Weights of a small GPT-style language model, trained from scratch on English Wikipedia: tied embeddings.
MLP neurons of a small language model. Each row is named by its layer, matrix (up: input weights) and neuron, and shows model dimensions 48-175. Each number is 128 + 32 x the weight over its row's rms, rounded and kept within 0 to 255.
After each neuron's rows, "fires after" lists the tokens most often just before its 100 highest values on Wikipedia text that the model never trained on.

L8.up930 [147 117 201 115 128 124  96 108 228  40 132 108 115 111 126 146 144 108 130 101 124 122 131 126  98 133  87  91 118 109 196 137 150 116 126 144 144 119 157 127 174 114  80 145 115  87  70 127 202 150  67 118 146 139 114 101 121 115 138 241 149 101 105 125 102 147 115  19 122 132 161 126 100 150  97 167  94 139  95  90 155 130 137 165 162  72 139 215 135 112 134 115 115  87  96 139  96 142 162 132 132 114 188 149 180 100  85 134 128 160  95 100 116  66 162 101 115 110 128 153 137 120 150 147 113 164  84 102]
fires after: "\n", "==", "===", ".", " ("

L9.up66 [114 174 101 166 168 110 108 124 152  94 106 170  93 111 145 134 136  78 165 187 111 110 114 155 148 118 192 162 163 153 116  93 132 131  91 164 137 140  70 155  99 129 138 111 134 161 108 112 178 175 132 133  97  98 141 126 156  72 126 113 179 115 129 126 131 197 162 133 148 103 113  90 100 183 155 115 110 147  60 170 127 108 117 127 107 132 145 166 178 103 123 172 127 103 124  76  85 158 153 156 142 121 153 146 113  85  93 135 196 165  79 137 122  82  95 123 111 187 107 143 128 182  89 173 123 167 171 151]
fires after: " Cor", " Ad", " rele", "g", " prom", "leg"

L10.up1064 [112  68 147 118 114 124 123 123 191  97 126  75 135 115 149 139 142 122 130 111 159 157 151 128 143  73  87 144 150 135 137 121 138  97 123 145 131 177 167 139 135 167 115 107 122 137 161  70  88 202  68 139 170  93 115  89 111  88 137 124  89 203 104 139  90 136  76 125 126  99  72 118  93 128 140 177 154 117 138 162 156 118 174 119 126  92 156 149 158 127 140 130 156  90 163  86 101 160 108  72 136  54 129 122 171 129  55 124 116 151 134 155 111 127 158 148 178 155  90  79 133  98  95 102 145 112 188 128]
fires after: " m", " M", "a", " A", " O", "ad"

L9.up9 [128 150 138  90 132 160 115 109 148 136 183 107 119 120 122  93 156 119 148 113 158  95 148 151 114  89 158 144 207  47 147 170 135 157 119 153 113 184 153 171 132 136 132 144 162 159  92  93 194 159 132 134 117  83 132  96 112 153 105 106 137 146 101 138  99 121 108 120  81 116 187 160 128 195 149  84 131  93 144 114 120 142  95  96 103 142 128 177 125 147  67 110 109 146 119 135 147 111 131  78  44 154 139 167  82  63  59 145 135 179  98  95 135  77 137  99 125 123 143 115 127 113 131 117 140 207 155 142]
fires after: "\n", " Succeeded"

L9.up396 [120 177 183  45 107 184  95  70 146 108 123 123  87  80 154 153 128 123 139  95 104 144  92  73 119 106 137 121 147  98 133 196 151 168  55 189 120 105 141 137 180  71 103  96 178 176 107 113 144 189 126 138 163 106 129 152 116 138 140 151 109 131 122 159  79  82 105  92 124 173 188 115 112 151 187 137 150 126 124 116 113  97 127  99 129 104 148 109 149 176 125 169  94 119 124  47 113 116 147 149 119 204 168 163 139 121 140 150 104 164  93  45 127  92 122 131 111 105 124 145  97 137 128 150 146 179 146 103]
fires after: " (", " \"", " ["

L7.up1061 [130 170 153 108  96 142 109 134 151  63 154 147 140  84 119 233 174 132  94 159  96 130 126  92 132  67 134 146 116 113 128 116 144 154 147 254  94 118 107 161 217 115 135 120 139  96 106 105  99 137 133 102 160 153 143 126 131 102  97 178 159 147  92 158 124  76  72 104  89 136 114  75 156 150 116 206 136 169 119 128 133 142 171 117  83 118 106 100 114 130 139 114 138 139  94  77 165  86  92  97 108 125  78 155 166 111 143 134 130 156  95 106  43 138 182  85 166 161 102 145 137 137 114 132 130  90 120 155]
fires after: ",", " a", " the"

L10.up1120 [127 146 154  79  80 137 112  96 178 114 141 138 100   9 129  85 160 126 137 111 121 127  92 141 110 130 125 112 132  92 127 187  68 202  82 191 142 160 151 157 197 107 120 123 113  83  60 149 193 153 115 102  98  72 137 109 108 134  83 172 156 142 131 127 100 194 157 127 129 150 153 151 122 168 154 118 106 140 141 114 173 148 202 110 133 115  79 183 146 130 148  91  82  71 142  75 154 112  95  88 121  89 159 176 153 140  73 131 115 102  95 107  71  94 118 166 121 157  99  84 132 128 140 192 140 128  79 139]
fires after: ".", "\n", ")."

L9.up186 [143  77 185 155 128 191  84 183 152  99 132 140 122 106 150 143 125 105 155 119 104 177 136 111  67 135 103 147 147 165  98 120 137 125  88 128 130  59 118 131 117 150 124 118 127  83 133 163 107 112 131 148 176 126 120  87 142 116 103 154 175 150  49 158 150  98 136 109 138 134  85 155 120 134 112 143 144 134 176  85 213  95 190 134  73 121 100  97  88 138 100  73 102 120 168  93 134  97 139  99 137  71 161  79 156 105 134 183 162  75 118  99  65  88 147 134 106 142 100 153  82 110 151 115 150 180 101 178]
fires after: " |", " from", " to", " of", ","

L10.up196 [ 86 141  88  85 121 112 121 119 125 152 152  81 133 125 147 131 133  96 114 130  92 210 133 170 117  92 157 125  84 131 169 125 122 111 153  99 135 166 140 150  91  89  94  52 143 173 114 151 131 129  84 103 128 164 135  96 158  79 101 189 105  83 116  99 110 149 166  87 123 151  98  93 104 149 152 139 165 108 183  83 151 128 150 123 125  98 123 157 153 121 119 127  63 140 224 106 141 133  80  85 118 138 150 158 130  98  53 131  99  94 123  68 114 145 142  81 193 139 182 160 110 146 107 143 157 125 157  45]
fires after: " r", " s", " qu", " res", " gr"

L9.up222 [ 71 120 125 139 104  88 119  77 144  84 152  79 106 135 165 129  79 106 139 106  86 189 122 131  83  91 143 150 134 158 127 106 167 128  92 128  96  99 158 139 135  58 124 124 148 137 127 159 120 162 133 137 176 148 146 123 123  86 163 190 101 167 114 142 118 164 182 143 103 128 115 144 124 119 166 147 156 152 111 108 117 143 121  88 205  98 125 143 138 123 193 118  73  99 100 102 104 185  99  46 125  73 121 209 146  99  87 144 136  45  99 104  88 172 137 109 120 157 137 173 100 128 131 121 133 120 108 119]
fires after: " r", " d", " s", " bre", " R", " re"

L9.up734 [ 89 111 118 114 118  74 105 106 109  54 130 122 104 138 129 143 129 101 141 120 110 156 117 225 134 145 149 143 194 186 143 135 137 130  96 159 134 157 128 130 138 123 165  57 227 159 126 126 198 153 111 115 146 166 152 144 118 116  78 160 178  98 121 100 109 152  98  94 150 114 152 103 138 171  84 153 149 128 119 175 150  93 117 124 113 121 115 121 115 117  98 151 104 120 156 114 103 140 123  97 159 141 166 179 156 113  87 138 112 100 160  65 116 104 125 157 146 179 185 157 162 113  79 146 114 197 146 145]
fires after: ",", " (", " Cor", "D", "-", " Ad"

L8.up420 [144 114 139 129 147 124  92 125 169  99 119 103  79  51 106 188 155 144 159 125 132 168 142 123  81 104 120 166 168  98 113 197 154 142 115 153  94 127 140 189 167 101  96 117 178 167  62 125 162 104  92 132 154 109 111  56 137 149  86 141 119 112 164 101  45  94 145  63  93 128 135 164 154 150 177 147 109 119 143 109 191 127 121 129 102 155 118 116 101 145 118 147 110  97 137 139 193 113 170  63 146 142 201 109 110 103  79 142 160 137 135  89 110  94 141 141  92 138 130 139 103 152 123 115 142 116 130 183]
fires after: " the", " an", " a", " The", " its"

L12.up563 [155 151 146 143 173 124  95 146 170  96 164 156  79 138 130 190 147  58 118  68 115 144 114 101 114 128 152 179 106 155 139 156 154 174 128 163 120 205 125 188 180 164  82 111 111 114 123 134 171 152 152 141 190 101 191 106 133 108 116 196 133 112  88 161 157 140  96  97  87 145 129 126 140 131 154  84 114 139 172 115 135 135 148  81 102 149  78 118  97 119 160  63  55 100 146 118 136 103 164 128  88 111 165 209 145 140 117  99 116 123 124 111 160 131 134 182 141  95  81 135 104 155 101 147 155 151 110 130]
fires after: "\n", " |", ".", ")."

L8.up949 [110  81 143  88 174 178 109 133 111  80 104 133 136 147 147 144 136  83 149 101 131 190  99  60 160  96 118 177 177 139 189 115 191  94 193 139 103 115 137 134 135 128 142 105 165 105 123  97 119 121 103  96 142 157  97 137 138 141 142 144 137 106 178 146 137  77  87 150 112 105 125  93 121 161 181 149 161  75 150 136 127 120 126 164  80 120 123 137 101 126  81 133 165 164  87 163  87 108 209  71 133 130 149 102 150 112 134 134  93 114 150 128  85  79  93 139 123  83 125 138 149 185 123  79 122 159 112  99]
fires after: " |", ",", " ("

L9.up34 [108  98 133  71 104  65 110 133 138  47 180  51 116 128 150 123  89  73 133 120 120 172 140 165  39  82 181 141  99 134 121 146 154 139  98 131 161 125 188 116 122 145 136  71 153 143 132 126 137 137  97 120 139 128 140  31 135 133 132 199 118 119 105 128 136 140 197 112 137  98 154 121 162 148 124 157 170  89 128 104 152 163 162 125 169 124  79 111 150 197 129 150  84 158 175 104 157 139 147  82 111 105 145 109 116 147 126 183 107  73 107  81 105 109 128 121 127 127 159 159 134 145  94 189 108 179  64 139]
fires after: " d", " g", " D", " R", " l"

L7.up34 [166 129 163 158  77 137 121 134 133  86 152 132 143 117 146 144 135  98 100 107  98 149 195 105 124 122 145  98 124 178  98 114 122 187 139 169  65  79 116 136 152 199 179 127 130  72 110 138 111 152 158 102 169 150 101 123 135 127  74 111 182 181  44 145 166  88 176 104 132 132 175 104 160 124 133 172 127 112 134 120 191 104 146 134 109 107 134 141  94  88 104  67 109 113  98  51 105  88 134 108 100  91 184 130 154 108 138 101 111  67  95  83  88 119 105  58  60 150 117 118  77 114 153 158 155 185 113 126]
fires after: " |", " to", ":", " at", " about", ","

L8.up1136 [119  95 161 154 117 211  99 112 110 141 158 160 151 192 134 122 103  81 126  77 156 139 194 185 118 159  93 206 152 143 131 127 110 112  96 119 115 136 104 143 125 204 140 101 100 132 142 168 130 159 208 117 129 125 128 128 112 114 131 158 118 194 171 175 115 144 120 168 112  97 100 109 143 114 149 175 152 106 103  97 185  90 105 126 139 137 140 115 138  62  82 111 114 107 157 146 130 114 200 109 160  98 179  76 148  59 126 135 161  90 168 136 142 148  81 138  84 123 102  71 106 104  88 150 168 158 135 147]
fires after: " |", " En", " Prov", "os"

L9.up367 [ 81 104 131 143  71  93 122 101 121  58 165 154  99 125 132 161 184  87 133 103  95 107 127 144  99  91  96 155 185 141  91 145 113 141 121 112  93 169 146 178 165 122 119 129 158  95  94 152 165 130 132 141 138  70 162 133 131 122 107 169 138 147 121 100  71 133 108 112 124 173 129 159 151 178 114  87  78 198 166 146 139 115 101 144  89 105 105 198 138 130 113  89 134 103 130  59 170 113  93 137 116  89 144 188 148 125  50 115 122 130 138 115 117  96 122 132 169 143 124 134 158 136 132 143 176 128  83 172]
fires after: "\n", " |"

L8.up18 [152 124 140  83 141 158 120 183 166 134 221  43 112  33 153  99 156 123 151 131  98 182 130 149 103  96 143 122 151 155 182 121 128 119 117 169 112 111 155 154 136 154 141 104 139 104 119 182 121 162 120  79 116 151  89  82 190 167  82 147 100  61 133 129  96  89 160  91  84 142  92 111 218 147 155 123 132 110 155 105 104 129  99 147 147 106  80 121  96  90  96 104 109 101 125 138 100  71 168  43 125 126 125 104 127 165 119 158 139 111 111 111  83 124 102 140 117 139  88 120  93 118 127 203 133 125 148 148]
fires after: " l", " a", " L", " D", " man", " r"

L9.up1000 [129 118 138 111  81 156  78 214 201  58  95 146  77 151 132 114 169  73 127 151  81 150 141 117  77 174  68 126 139 125 122 117 120 108  97 144 154  65 137  87 111 111 150 142  63 148 118 147 120 152 129 142 152 129  60  98 134  98 120 175 132 143  92 166 106 135 150 144 137 145 108 151 131 113 110 126  87 178 168 100 133 107 161 149 121 103 142 188 166 110  83  92 114 151 110 124 123 146  95 148 118  95 110 146 199 130 106 148 108  97 105  94  86  67 159  84 189 157  79 141 108 107 100 132 131 150 118 155]
fires after: " by", ",", " to", " from", " |", " at"

L8.up346 [135 215 120  83 161 111  88 119 117  64 180 132  94 119 165 184 101 117 134 126 160  99 152 160 118 116 151 159 133 149  99  95 143 159  94 163  77 116 117 155 141 140 180 111 181 160 114 118 184 186 110 111 183  78 106  80 118 109 102 130 133  63 167 131  81 139 114 107 154 120 150 126 142 131 133 204  96 130  89 113  93 137 132 144  51 102 138 127 139  82 156 143  77 174 108  82 135  94  75 134 137 108 116 115 102 114 127  82 176  94 126 132 104  90 139 137 182 135 148  84 111 139 122 206 131 123 120 205]
fires after: " Cor", " cor", "é", "c", "ont", " Ad"

L12.up419 [ 96 136 145  91 147 121  84 116 159 121 106  69 155 107 130 220 106 117 127  84 123 183  96 119 150 169 127 120 218 174 151 113 155 153 105 204 145 119 128 141 187  98  89 125 199 119  96 122 208 149 124 182 158 103  92  90 108 105 124 136 120 165 131 143  56 176 216 100 103 119 160 131  90 130 159 157 143  95 123 100 163 100 162 151 138 149 103 155 121 163 123 121 114  81 143 133 120 128 159 101 140 124 171  99 142 120  82 114 133 119  71 127  84  76 110 141  96 109 105 161  81 107 153 142 134 165 128 111]
fires after: " the", " in", " of", " to", " and", ","

L5.up538 [157 123 164  77  97 142 122 146 171  39 141 102  89 162 187 144 157 140 146 141  68 203 116  93  93 146 106 128 179 109 112 177 150 126 135 129  95 101 127 115 189 171 127 173 122 163 113 105 108 145 182 136 120 174 127 148 176 122 108 150 144  96  71 121  94 167 166  85 112 188 191 149 132 136 151 146 109 184 111 124 185 210  90 177 145  96 139 156 150 154 141 119 124 154  49 155 177 123 197 102 117 121 112 119 130  79  82 186 126 158 141 133 125 100 125 148 116 147 182 121 132 124 108 107 148 140  84 197]
fires after: " |", "\n", "|", " "

L12.up482 [ 94 126 140 151 126 171 132 111 159 126 127 207 125  96 115 168 157  70 106 142 115  89 134 110 138 126 140 181 120 103 100 164 118 139  99 159  46 177 121 165 156 125 123  90 114 141 105 160 105 118  94 172 146  89 152 158 148 118 155 161 153 124  88 128 165 159 162 130  89 132 138 106 166 164 161  56 130 168 137 119 117 157 116  93 121 103  79 145 175  68 206 138 120  32 130  45 110 115  98 191 170  95 127 163 156 126 120 108 111 141 129 105  94  97 137 114 146  92  98 126  77 125  99 174 204 171  65 204]
fires after: "\n", ",", " by", "."

L5.up719 [121 107  78  76  98 172  71 129  96 124 149 109 141 143 140 169  90 109 159  90 108 188 122 121  63 173 149 126 130 190 142 119 167 120 119  95 132 131  90 140 153 182 147 125 112 142 172 119  97 160 140 106 113 139 130 141 139 118 139 149 125 117 161 144  84 113 182  61 114 122 105 106 131 132 148 212  86  74 127 142 164  38 115 102 122 127  74 108 142 131 145  60  77 157 136 109 114 138 146 145  40 117 166 112 109  80 127 150  78 112 123 112 115  65 114 156  85 125 106 147 102 145  73 143 152 133  81  93]
fires after: " |", " +"

L7.up595 [ 54 132 162  90 145 151 104 132 107 123 210 197 155 115 143 141 150 145 126 139  95 205 108 124 144  67 123 142 154 136  99 134 169  84 139 236 154 105 142 124 145 201 121 103 152  99 116 105 107 141  98 124  87 133 106  68 111 129 103 157 137 116  66 138 108  96 118 107 108 106 118  90 137  94 145 175 187 138 150 126 146  85 152 165 163 165 149  79 114 141 107  97 112 127 108  98 133 101 114 141  71 131 129  99 151 120 156  94 133  65 124 123  60 102 192 154 202 139 141  88  55 124 149 134 144 146 163 177]
fires after: ","

L9.up371 [146 135 114  89 161 161  93 140 173 101 145 136 102 138 143  88 123 102 126 174  84 153 162  86 155  95 110 172 156 148 105 127  97 129 135 176 161 146  97 119 199  96 183 123 126 107  50 156 125 149 125 167 128 128 115  31 192 171 142 201 120 122  77 129 114 169 121 143  69 155 148  69 150 141 163 107  87 215 133 126 122 169 122 140  94 136 113 143 106  68 103 139  99 113 129 115 152 105 109 119 119 172 153 140 124 165  82  84 128 132  62  78  92 127 125  68  64 124 214 122 111 139 134 156 111 118  81 155]
fires after: " John", " James", " Robert", " William", " Christ", " Mc"

L7.up536 [ 78 162 105 101 112 153 113 138 110 178  70 136 131  95 156 155 145  94 150 131  77 141 125 125  43 137 125  89 210 102 138 152 118 117  72 171 133 118 180 133  65  89 125 112 107 149 113 136 167 153 123  87 174 110 129 155 140 118 114 156 142 124  81 198  62 118 120 119 106 121 146 205 167 123 163 128 137 165 156 128 141  87 149  88 129  98 148 196 161 164 144 102  84 108 121 105 134 162 149 100  95 136 130 181 124 102  76 163 128  92 122  84 133  88 108 129 182 123 171 121 117 172 134  98 162 170  88 106]
fires after: " (", " \"", " wh", " appro", " [", " re"

L5.up359 [147 116 147 108 122 145 124  82 162 100 103 161  78  89 149 204 184 122 135 149  75  96 108 118 107  78 136 124 172 142 120 148 149 123 116 240 157 144 144 145 129 103 124  81 155 113 145 111 146 121 115 125 171 103  78  87 135 107  70 149 119 164  83 154 134  88 105 113 138 124 153  68 136 147 112 120  90 152 156 129 139 123 156 145  83 115 100 102 114 125 146 107 124 125 191 106 134  99 104  87 143 120 136 169 147 121  81 136 132 141 139  82 122 151 157 137 121 133 140 177  79 115 144 138 140 136 127 159]
fires after: ",", " such", " well", " known"

L8.up197 [118 151 121 151 163 107 111 192 108 137 114 148 117  54 108 115 118  97 188 126 141 169 124 152 111  85 156 107  96 181 150 143 155 187  69 112 102 132 123 182 101 112 143  81 121  86 116  83 166 132 140 117 116  82 140 115 126 197 155 128 128 131  78 137  95 137 161 161 106 145 119 129 131 167 107  97 204 164 117 150 155 150 155 118 161  88  48 116  73 131 113 106 111 121 157  76 132 156 115 118  76  82 169 161 150 142 135 158 152 122 129 104 148  78 145 129  85 151 112 205  71 142 111 169 140 113  98 132]
fires after: " g", " G", "W", " w", "G", " l"

L7.up977 [190 165 203  70 140 134 105 119 163 123 126  82 138  73 161 121 135 107 125 113 115 167 179  91  77 168 128 109 172 143 111 192 114 148 142 140 108 135 199 202  97 164 130 123 168 169  90 110 136 171 146  87 233 125 100  76 157 186 129 130 160 114 153  82  86  68 108  64 154 170 139 106 179 180 117 125 155 107 149  85 100  87 140 123 123 148 121 139 102  92 135 129 116 118  86 143 152 119 120  68 150 140 180  89 135 128  82 162 116 143 116  71 116 116 107 111  62 115 107 105 136 105 111 169 141 123 165 130]
fires after: "\n", " \"", "===", "==", "The"

L10.up898 [130 125 158 173 107 106  98 145 181 111 171 151 136 146 136 163 171 148 151 116 119 156 141 105 130 150  99 110 111 121 141 132 167 128 111 183 139  50 119 126 152 127 157 147 115 138 127 148 106 169  60 128 168 143  84 153 187 136  59 141 140 117   4 138 104 145 151  96 125 158 111 170 114 170 111 184 103 101 229  31 172  72 126 164 129 155  96 159 157 147 108 122 162 144 155 116 176 129 109  74  58  83 154 134 166 119 126 114 135  75 137  69  96  79 111 123 192 182 131 111 110 102 117 116 138 184 136 173]
fires after: ",", " of", " to", " $", "imately"

L8.up703 [ 82  99 154 141  75 158 101 197  68 112 118 139 156 104 153 174 109 105 124  96 138 165 172 118 144 162 138 165 145 150 173 129 173 151 123  70 107  73 137 133 149 148 121 141 108  99 113 160  88 145 137 105 149  88 140 157 110 110 171 155 165 138 169  81 131 132 137 160  84 152  66  92 122 219 178 153 115 129 147  95 235  76 124 125  68 124 107 150 106  65 152 110 102  99 133 129 111 131 166 161 175 123 174 147 147  73  14 101 123 106 155 107 115 141 108 134 112 124 124  65  85 103 109 146 131 162 144 121]
fires after: " |", " ", " %", " G"

L10.up1072 [115 168 138 129  94 168 109 168 150  61 203 169 106  40 140 141 148  41 104 148  81 126 149 117 138 156 118 124 113 120 179 193 108 151 139 131  94 125  83 122 176 139  74  79 113 104 121 132 113 133 118 121 144 147 120 150 143 104 122 148 214 142 169 103 124 132 135 136 114 144 148 130 148 120 148 133 141 110 127 125 173 155 123 184 118 125 130 144 115 118 111  82  41 130 100  68 152  67 143 131  86 108 139 242 146 113  99  93 128 124 117  76  64 147 123 136 117 125 145 128  88 128  85 136 150 144 144 163]
fires after: ".", "\n", " %", " \"", ":"

L9.up833 [141 183 166 130 160 135 130  74 136 131 128  57 178 115 148 145  85  95  97 139 171 144 145 140 146 102 128 148 135 100 123 106 107 139 152 141 137 140 112 117  78 147  69 173 152  64 134 106 152  97 114 126 160  90  50 142 135 104 162 118  92 158 147 112 155  98  78 147 145 110 133 104  98 131 118 219  98  85 126 105 106  85 161 125  71 119 155 144 129 139 115  68 234 123 164 109  64 115  89 140  89 151 126 127 155 129 164 136 123  72 140 121 106 117 135 112 242 135 109  68 118 174  69 143 147 207 100 109]
fires after: "at", "un", "ap", " in", "ac"

L8.up11 [139  69 165 136 158 153 101 101 170 145 120  68 162 147 141 176 159 144 139 132 177 130 140 136 131 142 161 123 191 124 135 166 122 120 143 148 204 167  98 156 169 139  95 107 178  92 127 113 169 148  95 158 103  84 101 122 147 121  94  91 124 156 126  99 153 121 154 102  60 120 144 153 201 143 143 143 130  71 126  97 168 110 141  75 137 122  98 116 118 130 168  92 164 112 135 113 140  50 160  69 184 118 182  91 188  82 124 128 176  97 120 134 131 125  99  99 116 145  88 158 130 147 107 110 151 134 103 110]
fires after: " the", " United", "th"

L10.up975 [135  85 139 128 107 139 107 193 119  96 144 147  86 131 162 182 163  74 131 143  12 240 174 143 114 123 165 172 121 168 185  97 135  90 149 123  89 118 132 171 107 151 109  95 106 116 141 165 188 191 129 144 138 146 154  77 129 132 127 166 160 147 122  65 126 170 145  63 107 122  77 140 169 129 148 126 179 139 170  52 135 148 121 124 109 100  71 145 111  68 129 128 120 116 167 138 126 160 114  95 127 117 133 133 119 121 105 123 191 103  78 118 109 119 162 117 107 130 140 148  76 158 155 164 142 166  99 124]
fires after: " l", " |", " L", " R", " D", " r"

L9.up831 [138  69  64 110 164 148 144 198  96 139 122  81 146 142 167 118 134 119 137 181 121 210 119 175  92 101 143 122 149 181 164 153  99  92 105 110 124 136 127 179 134 135 141 108 111 162 176 153 118 182 126 127 142 134 117  81 171 105 132 163  70 137  68 128 129 174 169 152 127  82 109  95 147 127 132 112 114 133 111  99 125 134  94 134 179  87 142  95 151 128 151  97  77 124 120 116 147  81  76  11 130  96 147 106 104 155 127 168 145  78  99  89 164  92 128 157  56 188  62 100 132 120 136 209 169 107  70 141]
fires after: "l", " Cl", " l", " j"

L7.up451 [ 97 118 155  95  65 209  83 119 152 159 194 117 101  62 141 144 137 138 123  97 133 104 114 163  71  96 120 147 184  67 199 156 132 169 122  70 141 150 168 162 119 115 100  97 184 168  79  84 163 150 132 173 105 120 121 121 170 126 129 128 154 122 118 124  86  93 121 136 118 139 166 145 145 213 195  79  97  87 155  92 135 201 107 160 164 145 127  81 177 152 144 158  88 101 147 128 128 125 149 108 108 131 128 151 128  95  44 145 128 136 128  93 109 133 168 164 103 116 133 152 139  95  70 111 158 142 145 144]
fires after: ".", " served", "\n", "-", " Succeeded"

L10.up824 [120 143 157 124  96 158 116 108 127 125 131 167  78  92 125 103 139  88  68 129 155  99 151 151 127  90 160 148 201 158 136 115 136 105  74 143 144 190 104 175 173  84 168  97 120 118 108  95 146 157 133 157 216 164 130 160 145 114 115  94  97 148 100 129 141 153 112 122 103  76  97 175  74 121 113 153 140 163 131  54 184 113 159 106 108 131 129 176 154 115 113 133  79 112 145  67 163 115 131  80 105 109 138 109 157 122  89 117  94 123  75 129 145 152  92 161 220 128 119 146 158 130  71 146 163  95 182 148]
fires after: " N", " M", " to", " m", " n", "N"

L12.up623 [166  93 196  90 166 154 103  44 177 135 131 102 118 115 174 111 171  98 116 112 138 101 166 133 103  94 102 136 100 159 136 154 112 154 119 159 120 107 179 111 131 154 146 119 146  78  29 114 207 164 109 135 138 123 120 135 172 128 157 179  94 101  86 139  98 159 123 130 136 176 192  75 105 142 167 158  97 131 104 123 150 198 154 153 119 114 174 107 119  75 135 185 122 110 127  98 133 115 158 108 108  88 159 140  96 133  76 106 137  95  82 126 127  88 159  99  85 105 146 104  71  99 122 149 165 178  89 143]
fires after: ".", " Mc"

L10.up231 [ 97 179 155  55 207 173 122  89 171 150 112 147 152 184 120 127 180 144  97 163 115 148 136  94  75 107 197 225 130 146 124 189 166 178 117 125 143 210 146 163 114 192 148  85 149 116 105 112 172 134 136 159 175 135 151  93 151 131 109 139 128 131  97 114  98 121 105 136 127 123 159  79 133 137 117 119 127 126 178 121 119 147 113 101  74 126 126 136  93 115  84 105 124 111 125 121 110  69 151 167  31 100 124 146 209 100  78 118 157 120 119 113 167 121 142 153 119 176 106 140  94 128 127 108 133 153 109 154]
fires after: " |", " of", ":", ".", " :"

L12.up53 [122 207 178 147 146 134 142 143 125 169 150 161 130  37 138 124 147  67 182 122  94 130  94 117 121 149 152 108 166 112  86 143 119  83  62 158 123  77 183 199 127 141 169  99 135 112 118 133 165 156 155 149 152  77  87  90 102 150  88  94 133 114  93  96 102 147 131 111 130 132 152 132 195 185 138 166 147 126 125 113 106 107 167  82 136  61 145 149 111 156 137 114 109  85 101  96  76 139 153  82 109 168 134 127 164 165 142 157 110 131 129 127 168 123 124 129 124 102 145 140 116 126 110 111 103 162 151 153]
fires after: "\n", " \"", " (", "O", "I"

L8.up858 [140 104 104  97 194 122 113 150  95  48 167 101 127 102 144 137 143 119 109 102 122 163 140 165 114  85 172 100 123 170 142 200 119 126  76 109  50 105  97 152 157 121 125  64 169 103 145 144 139 137 173  97 163 144 136  75 197 137 115 149 104  71 134 116 101 157 150 109 123 120 114 168 168 107 140 160 177 127 112 113 186 128 127 146 170 135  76 130 190 131 122  80 117  79 159 104  90 137  75  46  84  85 137 128 137 132 117 114 176 113  74 138 129 135 138 144  94 173 109 156  91 163 113 191 152 127 138  98]
fires after: " r", " l", " p", " st", " j", " g"

L10.up801 [ 83 136 152 146 104  94 106 101 141 144 108  91 111 114 147 170 121 152 158 180  98 187 102 145 126  97 125 218 184 158 143 163 140 116 114 169 169 142 107 144 136 100  81 104 202  80 103 153 144 148 120 176 126 134 128 107 137 122 100 127 119 118 114 115  64 109 152 110  62 171 132 157 155 119 171 199 129 121 109 117 128  73 119  82 124 117 117 110 155 149 165  67  80 132 149 136 151  64 157  92 115 114 145 126 135 145  57 154 131 115 105  87 135  48 136 115 146 102 149 106 116 127 133 147 143 143 145 179]
fires after: " the", " an", " a", " An"

L9.up132 [137 133 125 142 118  98  98 111 165 143 124  76  78 168 152 224 147 112 129  90 151 183 150 170 136 113 136 101 176 144 134 154 126 163 100 119 182 158 124 110 126 107  77 135  85  98 104 118 186 164 106 101 184  59 107  48 136 161 143 161  95 139  95 131 111  98 127 135  72 121  99 133 176  79 143 132 114 101 122  63 128 122 169 103  95 130  94 175  99 116 162 152 138 110 165 174 155 152 145  28 117 122 137 128 146 104  80 133 135 144 122 140  48  31 151 102 156 142  84 149 128 119  87  87 151 137 119 156]
fires after: " the", " v", " min", " a", " V", " d"

L9.up322 [170  82 125 141 134 103 170 189 104 135 123  89 116 152 131 122 159 134 121 100 130 112  51 106  86 127  54 102 108 129 129 134 122  93 180  48 112 108 102  71 130 112 167 195  93 131 167 149  86 130 192  84 109 121 196 188  77 134 168 144 112 121 166 117 127 117 112 132 170 133  94 110 108 147 111 175 105 121 106 179 120 143 141 117  63 145 169 103  92  98 170  89 159 201 102 157 137 146 172 163 171 110 144 124 105  87 140 142 103 113 164 141 133  95  70 150  96  97  92  67 169  95 162 100 124  75 140 125]
fires after: " |"